Weights of a small GPT-style language model, trained from scratch on English Wikipedia: LayerNorm before each block, no biases in attention or MLP.
MLP neurons of a small language model. Each row is named by its layer, matrix (down: output weights) and neuron, and shows model dimensions 256-511. Each number is 500 + 50 x the weight over its row's rms, rounded and kept within 0 to 999. Numbers have three digits each.
After each neuron's rows, "raises" lists the tokens whose logits its output raises most directly, leaving later layers aside.

L4.down672:470573484506470504437499496495549631560500514643557556438495474506563408523364551510477547569562534502436480431435597447527368505486582448481510480485518564464489492614546470466391549481555499525500520504547546484493512416557478507469458494473508534486495492428581491591523485544580552487496562407549517512493554558585491532519487405583510513502499551519549537454536501542520466481496435417485413459468480490569523550471504536555471546503554499529546527508431540535582548471581556513472484594577517467458489450473530487493570605496543546472524530430410481425510553449463488482513412498547488564399547403507549444432494483437485447382540449592494490421473463430637544497516466584543504460457663513548472489456488519442511421510418459435567456500429456465431491490489496
raises: " school", " School", " graduate", " undergraduate", " college"

L4.down147:516445591532612475510590490506495414583463489509461488451528446488471445540502453497525551508486565492589501447580604389487465399465456441525562498452518589388496502488609491607418512533536521487476454592454529538473408493521489499499502493525416504520543511462533564482469575518469493528564531525437544495562585515522446521514563470474473619539571498501538466530449485470457528588480458471398499509465494493439495474518470585459503444487505463423495538542508433420447487497407486590508534508484501544496391506473509355480546538433515491489505498493494433526508531496600486577560479533495478527537468493406522457483581430526542434590495512510404498448482488519475542486495410523472429431449429480522474452410586450454504538481555547497468534510525457472558450505507478
raises: " been", " exist", " be", " taken", " denied"

L4.down1056:453547510528459452489506475457457599517544451431540377515458558443496481512488506438422369516510520555443552560529506535535544466455449473459567441463441563494463532450447536373555498507438516552515548508476478492521550414505419413520504450468513541480533649469441489462476573507537512477540566537449456512534477421476500454585507512444515525538486455458518463485464463509451506498472413572524409508488536553487558569476560496446522550453492571543437508428473454469460522501462528464506585557484508520519440516611387509412545478477560619525597546485554515464500529501543509545510568474597474407497546489515448546478497482522542422495549632555433506474460494555543564466502586491448494427519507482462538515482470435499542540520505470519362365472456507575536457494443476
raises: " in", " around", " on", " early", " mid"

L4.down1440:455501552515442492567540545458505474487480459523489577540584509535399465432525492491427539472488491472460497530551554524542529480524496472453362493458485523559524521545597501523559550444464537516549459549475540459486443592435529536558515507454401477427511497473456470559477502544492545433442541534429482551473568434488436619449484516524468530515352371430451510527447505486505448457493499523383499443537610549602518550582502441491480545475485527478491486548471438471461496588520521559463433563629573433603509439490661534508500570507537426415513530594509466544529516517489569486517545480512464444489441387430571491437416502468519450544366469557455423504530544488492496478464510557473550454625480599444526547495528476574473451504498490457500462529545490485489501386576496
raises: " style", " pattern", " shape", "nic", " format"

L4.down652:541483502513531498546451544502519519450526486384559551463403495485519515548460520444449572459488537468522509533447488420628425525518528471480541585579509547520503500526501458601449492504514545408527464469530470509587501515451473523442489491569429464587510456503493509482504471473489457482497447611481464513575461494352508472438326541474487568482471543536489518422480478523509501457536503441496546519512560457468513450491501500472447556515450582454549503473438537463518472465429570399434546449501462529450478584514496584412541510526524532501473587424454470604441495538449481495509514441519442467469425491440426440495540494441584484500552582437546570646541463490589493493549536559515506513528505548468592424561506498532495400435495499386490515521509463518452610499526544
raises: " time", " length", " year", " period", " years"

L4.down310:480552487527523472521458468492531504533624493573502488476529467446530467439513496492410455500543556411496530416417390378546422487512485500500548478476518497592510580493588498543427530498548462526461460421487450476442577479442525377490515526555538395529454514514473440413496521573540511465489472466533483525487442471487532449467496407456510463591529556501492542525498522522590510564536527527550515533501497503498474539471476509440493458449501546482484463471446472513528489422425546497481480489459436512456587492467560544467448533523495616519577574455553462430445476545535516490532544559526510466467489559453436476426542519567431508445459530554516552465509415608518591429481590516530478445411536454428473532515535527503549479536432482480502451530440448459470452571604597
raises: " magazine", " Magazine", " newspaper", " Journal", " critics"

L4.down1114:508579561545612528498514496456484555509481472565624466463510577551486496531560554449465442509500566399487520502538474544570483568455562482533594488458518601472417524414446528528484393481480488492510579493543496575548488538465452549581511446480403478423381503518479562391460544537543519502482494480520503467434497455466576499438489476511453525561498540465577548621573550455449468464498517516497472476444445480464449543469484445470471550556462518530528432503502433408410444555467443485469498558356500421561500459550582442495492489452490507445391546501458497498567596512533516559487476335419461496507499550546540464539536521429571516426509358532523480549605473484561576557452545504540491560546554472568465559459643544485494598542516437516487555536456496559528490488453380
raises: " mouth", " chest", " eyes", " face", " front"

L4.down341:530534577579528529480572563442474554579425492477541509516528488530537492382447548430538494497519546387547477482420521475534567510428551515528479538535468579442529496531489533458562508624453439525523600510471429445536533483514483525536534604555468478468456539491507532566448544565645504536457379469559512472561463457508498488523407469561523507478546493436537475474521480522476560470456476458453527465499577472470426507494493560445481376556520568502493439481505480495505495473474555467498482580603487520443551543606517578527592478560492469506602555474432477493468487525520582535502583511598539484517554505574508545500493444498529544489521410530473512510551492500494521517577507459569431489545596472507514503484524504566521545559495502537536538424454535586494529521503466
raises: " Director", " head", " manager", " chairman", " director"

L4.down674:564535543476549476443513530460452522447525511483502475499486479592478463511574506449496543480617537447575519476467538473457473465529478497484582542551482576506503522491529621480476463518497560529428417473429508473474416450521565471593493505523442476558434530484415520499510509577515582439463472564503555519484494544482612506490435419527543363417526548526513622534496482515532454478511515552472418450465503411496425507494439501494455410372490440505524579526520513471460455491494546478454471472519554556532638561570496458464436490571428492449556516496478477539492596437392538537546547511421473360483465585516548440540439435542565582464549397484524501520542426511487567472544392483630422409473465459549465493482553502425424474516533489562477508375430518463435416430490415
raises: " commander", " two", " presenter", " captain", " three"